Part of a small language model's weights: 14 layers.
MLP neurons of a small language model. Each row is named by its layer, matrix (up: input weights; down: output weights) and neuron, and shows model dimensions 240-367. Each number is 128 + 32 x the weight over its row's rms, rounded and kept within 0 to 255. Numbers have three digits each.
Before each neuron's rows, "fires on" lists the tokens most often at its 100 highest values on Wikipedia text that the model never trained on.

fires on: " |", ";"
L7.up566:170126109160140154128186146091130117159099079113141128071106118137163131139075124094122070152131093134147198147139130174069139125119140150131127125157152171168120118128123167111184152128017082135092138106106139088192128153120061168110123102120114135118050069144129142175134133145140125123132115096117179162071163030171116078117153163087166135125146102152081159079099176117078106151153
L7.down566:183071155130113113127128147122146098151123154146103125193132150157098117004125105135145099104124181149143106109114123075086135123142127074145169104137115124103141139131108162140114096134108088107134113160145106119156101122105107135121128122140095126141146153127152064119169161123101147100177139148157173088227161138076140115123180082133158140118133101110150082094075125124131104144139

fires on: "en", "ar", "k"
L8.up598:168048101167116115125142113135108155091129121116149090119144124181138161166132106087088087145092131168130176171156103139192125167140105110125144136139143125122153098168104159072138160152124084158093122100166140104116162157074075172101174171156152114158159136119185124147128124160124159082128159057104089103068061107120159095154109120186172153118121119134103180152091122098120091086100
L8.down598:151183139106125067141138135124137143169183156116071138136144137114136101119188113182173103129126154113113133104137117105140137096122146192122123101129106162105138157099109060150153136108139182113137122150124129101158067156168183074143067144110107116136101102105106125057096121124148091198072130142160144140170173108147127100085126093110096106192074143118135107144105155126166135122185

fires on: ".", ".\n\n", "|"
L5.up909:154129078149090111142118117096106152119137146138112122125147124127124128049193101121116099123104113199138121132146118148196145113176139043117119138110161091144158141135149135125162141145121059132140130095141128178113065189142134097115144148125126097125057108154181080130159125191126191124148087122149146124128126105153132120059110127111133069103117187091134148109082076122169189135085
L5.down909:098170087149085109110141137083110182116091118121138116125155203100175135109183156125147081107105128179153122166132107138185120161165148081141150192081128121134118120122148137107148102141157069141137126127146138159118102174146112095119141152119175119127072140122171119138128132162099132152133084085109129146177147104154107152082158119105173105133100156053150137144120076142114149082123

fires on: " and", " it", " him", " |"
L6.up802:165128129128075083139107120100054118174139156127139107111057083163136110108135053160109089159118088134159076059165105132151144174162115113139067152106146107142139168146072131123159126105070124137104158126143042111163094149103121103106128166098124094166137137135122105103148112141184091138142074096160117126120128149126145088145120178135134131138121139134157078122112144166177124174161
L6.down802:108143072111127089106133190108171183106099107172141140143133128061176160094107130133159087139094170146148157109131153132158134186094152102125136156092115117154136111126124130105101112203140122123087158121114161125133076164143132140107106062126161082082081117144173149131124162084065163132139063111106158141175140089120138120124168098130180117129107114146097164102158155120093109057134

fires on: " of", "u", "r", "m", "en", "ay"
L8.up691:162042102140111155126168163155139118146089155130119147166111131125111129149129117118129101119148082150108077104149110090146146107136134101153176135088132125153131080110169122149144136111106110156081152130133137179089152158095096174115106157167080090131149179139151110117117099124122131132172078080140085152160121098112109127131119121147119213124110152120167134159131138127109095069134
L8.down691:129199154105137114104078122111083109125147116128123131084130132142127073101134122105162121164098159092127178175087124198078107175165126118067088098145137160097214190123133092106089153113147145090180116095108155073191062114167129107145140098121156173108098095133134152142088166154150137143124136164092161086111126094159090168148144139099167056101075101122069123134109131116134091139136

fires on: ".\n\n", "|", ".", "-"
L5.up600:153122045155108106118144116081100164144129134118118141125141127116122152072179085130143117102116116206131124148133129155178130125207134061079133118130152126153163146119150141117127138145126064120138150097149144148158082201136094110121105166109132117130086131162176084116150108196136166129136086092145136124127155109155101118042148124099139080096123169090095155130086087153158147139116
L5.down600:130144070145117118121161170083107164133110135125137133132140201142154121116153141140136062116080120167171127154148100156189125134165150098121141190093156123153102118151144123064155100120130104157137122160171122130131074186176088082096108177106144150128088106123169095126137136160143169141161107104096108130161145071153121116089180138119172134115110165039130116144100093169112144086168

fires on: "|", ".", ";", ".\n\n"
L5.up567:161134054149063149123116115098115146144129127117124124156112120121128134048176079142101069149122106202144056114137129142180155131166145056120118136124151139152174122129138126121144139148118032150129162095153134143143066192102114118108152169130130120134063103165158110122128138234137152132142102106153168110118128115134140084041110111094131086097139179095113136110070099125185186150102
L5.down567:138176078112103110124161161106127190125102101143122121114136171124172146091144132094162067118093132205153140181135112137172109202112158121125150148101136146106122130120139122108136120147167087127117133091170156113095110182152107105145131120110191136088078104123162111144143150168131150150154080114117145120152117100150113143082150110087215116133110148029100135160102097104119164094139

fires on: "ul", " who", "6", "4", "5", "ident"
L6.up763:187065088117105137102115084103083160114122091112091140103186154088128113090154147095129103148082109137137059105131079137169111111109128156139142130070186101152135109144146150120128141146122095076127121132158066071091143095131127154128110141190162153175114144199161116121123126150085151170121177077155138112161060084132138115105152096142162115149148138122072142127147111102110151125134
L6.down763:151135126125121111160109134126103111120148105102115123149047127167098187218091129106152137190201132123133170113141095126030158126107041074124105148144113157155135138130110136090134103098101094185104168170150153135147109045121131118154136110105118130071136131068092145100174082128187079131081140118139123138130184115074093125111129188126092154102126102093149164103115147130182094118147

fires on: ".", "==", ".\n\n", "|", " |\n\n", "\n\n"
L5.up1333:204098030148115130136120132091128169131094093111103128133139117166123140052131094079126106128130108157137101135159138101155132139128108128161150130099135128124144147154168121108122106153094069140138139089148139139160105160136159122078165143082157139124144101206148108108155116166138159111153086143146109132128150111111128122051150100093123071064131101084110191154062115144142171143129
L5.down1333:125151155137119113175132116127098137166149152141127067121141166135135138092107109102146114096069128129161098142149092150113078145113143173154138142091146170092090109121123124088100105104132137181140107133145151121109118195166121105150097128098126132132093115069126150086114160125155115166164137143107134122140128140149107133168138157090183142168096136110162086167156125141124152089098

fires on: "."
L5.up1393:164132110165077129068109097080105174120151118160080104097051122107103142069146088096131114147089089148140109131157107120205121133068099147180104123111160135163115096118094131130176122106115102107140112096134114129105050161092184098120108122144071114087034106117112144140158095140106080136109119165175138134150092118144149178068135146133125081139131124100123136083085143070136180161107
L5.down1393:137115085077087153104134122163109141074103087108110122159097148127134191111154058074123092124139155148118096081130137110127122145100132049144126143133131158149165141103161164116142177174130142104163085154137131195153096121104165074078188183135092072165145118172185092132137097175100095136123112126157164100104077140147157115047111052141134108113137161193107127155077129089164117137102

fires on: " a", "'s", " his", " the", " ", " who"
L6.up275:147135082112113123134071071075118153109182128128114112146110144140108133090129126178165098157077153160159135126130150188135138105147113127164133134104120180192107051144174153119191133128130098051106133083125144158133074140153150144095115085140079108127134092138113140171136087120152216138158110172159175170143119123156166169121123135194141117109095102122096124125108101166087135124053
L6.down275:175180136112119110135145171174157141167097109129152132096112147082156122135242083099121104233162084168111138082158124122093207128142164110166168142109131070094127141107097110157089138147150163180150094143063094073182103129100176128170160118132190158104140072152139145167097184181049099115076118098118103106104135117166116095153130136117129083141148187195097137207119123112177124125135

fires on: ",", " ", "3"
L6.up165:191129073149151144083164157111141132093101120171161146151151088053134113059081170075159146163146147132155130153109099137155105094110155151092098143119133081177144107153158103134112101129081091117140132142135110137145144105110137150150097144142160102152152143135112151085156140095036158114112189090182106137093231084126049149077091131103129123128108093097074123158123111118078120152151
L6.down165:113100114112090125140123111150127081128116146122099186113119134204113178097168125149170129107122110113127083116143157134122138132156145140105133107134155136107154175146110104112094093157105151128145130145121151175122130083119155165118123129117145196089093119141147119133132142182147119149131083141115173162107114125193110096219141120143041148104158110175134219129115145111174143115137

fires on: " of", " which", " team", "ary", " Russian"
L5.up431:168106155161116077117173105091139081089133105146101184153147150115138098185164055182081161179145124180147085107113146157163145169105127110154140114139161074177190135113169138140117139186110135167160142161117104121101032131129108129118045135094032143127090108162176119153107138153147111163106123126143119222125100079157153138100175118137114165083124163102122177137080065106138110150119
L5.down431:121118111089102155124075176145084152176115120128142067109116127160109159126128173126181120133113157083125176158169114103139105091133153120043125142126090172095046132148118113110210101141121117145140144097114135178135197085137155146108157103209196141157167132123065103115193127100090187094133073115121123108112189162137065050180127170103114147186084131133094130060174203158141149138120

fires on: " ", "s", " in", "es"
L7.up84:161117131156105117151137134156100120110122155147097152125146135122155109120155054066189133202111114178165025117097105133116120152088112118142090154116122103171118152125068127089214147208098074115137112077137111139080116158101107148136099156152135168134087108116078133123103111128190135089110156118175162194136134081119094143181112096174113158122144176127173105135109125139160132183148
L7.down84:118122179106127162139187092130173141177110101112136121114077106159143161120139177221139117076125098150122195094154106157200163107208127150107141118110154107083106128151139150158074165066176169147093108163112148115146055101175144103111147145138128082154126145148150176128132145167085126142164080137118156063135108124165141091066120144110114071111136125147130124138133133129154137078088

fires on: "D", "s", " in", "to", "S", "les"
L7.up131:122151093129087113170183174121131148112108133096072119116137131083127126125171082138142140160117145145132054154144068125096125100167151118133159114136143110158193135121138123089205126180097101111135101136129096208136061141137169150122126144132122159120145111156089105101184127178103147118146124099151181173097208167138114137151163131172125113150126153124055094101074125131136131162124
L7.down131:168119201120157089105102061122085109138130136145096176073087168141115162089095113176124049123139089178126152078155147164134111147165083151113080134124133193208100189174142123156129122044127118126102089109168149133138145095103157085142126094123162106125054177113165059159159085089140145080104088115143130117157090103121181119077114096124142130068114079131171136083183132154135119109158

fires on: " ", " m", " b", ")", ";"
L6.up827:163114031191133124145167101102081124177148132126130155094099085115127108117109086131172064163107079180150114104141106166150118143141103134171062131099174207186158162184091182124145129114098120104114089147167058069116127163141078096068111113082092092104137096107168141109112123165122110149117156127172149102112057089130156082096078168157169071149144072105136079114114096139149125147108
L6.down827:167140102129154136123114255104141105095115136115108145139131153120186156085194149176155099126078161177108099153157100129202126133179129097098134143143065053091121162140158100121122080120172072139135123097122122170133105124103105129159123111147152102102152082158160134140111144148125159117171092157128157185094166122153096171134142158125164063157113119101112139176149079134049127079133

fires on: " |", ")", ";", " (", ")\n"
L5.up1424:100149077128093127159147107089154156177171152121155152124093121148163097092098114118144111164178120171145147109120103180076134105179107163126115117115140175133195170111110142116139126153063124137136114136146063149120080101136094185081116140097113142145053081144142131085081147158156160127088156102146128118117129132135138106114130174136084040189167105141138083080123093088133169146135
L5.down1424:117137115141113147124092123134163122113155071128112157186104166113181139069137125117126043068091148109127142131180141086177146165079146143154100147135099070126096136154115123123119155178145093113141146095125089139134109110120123111109131057188186152144085062156087160191173114216076112093193093114069194124115140109141108106157090101118108077157160136158126130193200094099143203112157

fires on: "|", ".\n\n", ".", " |", " of", "=="
L5.up471:143132083154095119133114138117122154156151142134119129113146114120123114071169079150110092122116128181126110142141106150190125108163121024109139140136135093137140139114128145124146156135118053126141133074124150149125061207175099095091105146132158123115073126145166099129144133212149190113137058117138161103118145121130132105050173129102137080101126162073102167106099101146119166158112
L5.down471:113134065168102120141143148093111166139102111096135139124129171137165170096172151120133017101081147161159099158127103167186095152173129122150139171096138145142152129139157132097141127105119093130107139119171131127124084191158088103121119150089139127117077129107170092135134145178122158154132099095114124128149135071146130146082156152112198135129103142029131129136095095158117118083131

fires on: ",", ".", ";"
L8.up924:120066078134145134148123135101115126132154122076096092126141088136114083122011119092194121144136116136147162121118115096145099128103176067123161138144151168078136119082138176133130138166086089169118189153137145101086117094123144175061101115161094144131087130124184093143081118167173127144119136112161087125068127111132191135099134172152158152147151123126126186139165171110021061116105
L8.down924:174149139126090143131135073147150151165129129159159113176148122169117205117141118194124167102149140119162088173124150143156116123174121073092139111119135137179130117183162111105165138147137105115132057165150196229140121094088098104172155136109126092159170117158143151106160095106069149103102124118124126162208133168121072114165150115132188142137032158149134051130138128197155149141170

fires on: ".", " that", " who"
L6.up1344:155171093104115136095068040027152173152155087121129144129074140109118142122220102094129117107112134153126119194120099132112143060085142148159167133083127222200109031139091145129133103142135131100131124093132095141071043113080183153185130149146070150138095143149098131168131087114142115155131153135132170154142044115120110172061135141145117147111104180134083154118102095119138153121086
L6.down1344:111108107111157100125127163192140118122089120098133147157144112123185138168100112089163128201163129179136128103155139079071206134066101099134075128142139123135135121155140143103125142160144156177169145191140152130124155064127128118094139130148129110128070068132166124084112117162116111106154137109106158149143218149123141094062126150131091076133160128094142143109102147123140100149136

fires on: " |", "–", " ", "0", ";"
L5.up1183:151129070155138158167201113097148127171142139107138162120111109148115100134058110132073078154100100152150147074137116147143084101174129099083122131094120164139155192152147138123164155130064125127085118179138106103139123129243101078084146094075162115187068137185159109138124158163178180145107132108152169102115141104115131074138124164132147056101087134163125109114074095185132115131125
L5.down1183:162148101081115123100107148082122191122121052127125159135139167096155140109081153154048086117131206109133084133110154121187047150087171070147125144137141088078132166141130084162166161099145096155161134114177166137128124092084100113124133093141131134135133103151126135165147151079143132090148172112044157171110166125135093063130133076103082112155122108119216127141149108145165078109132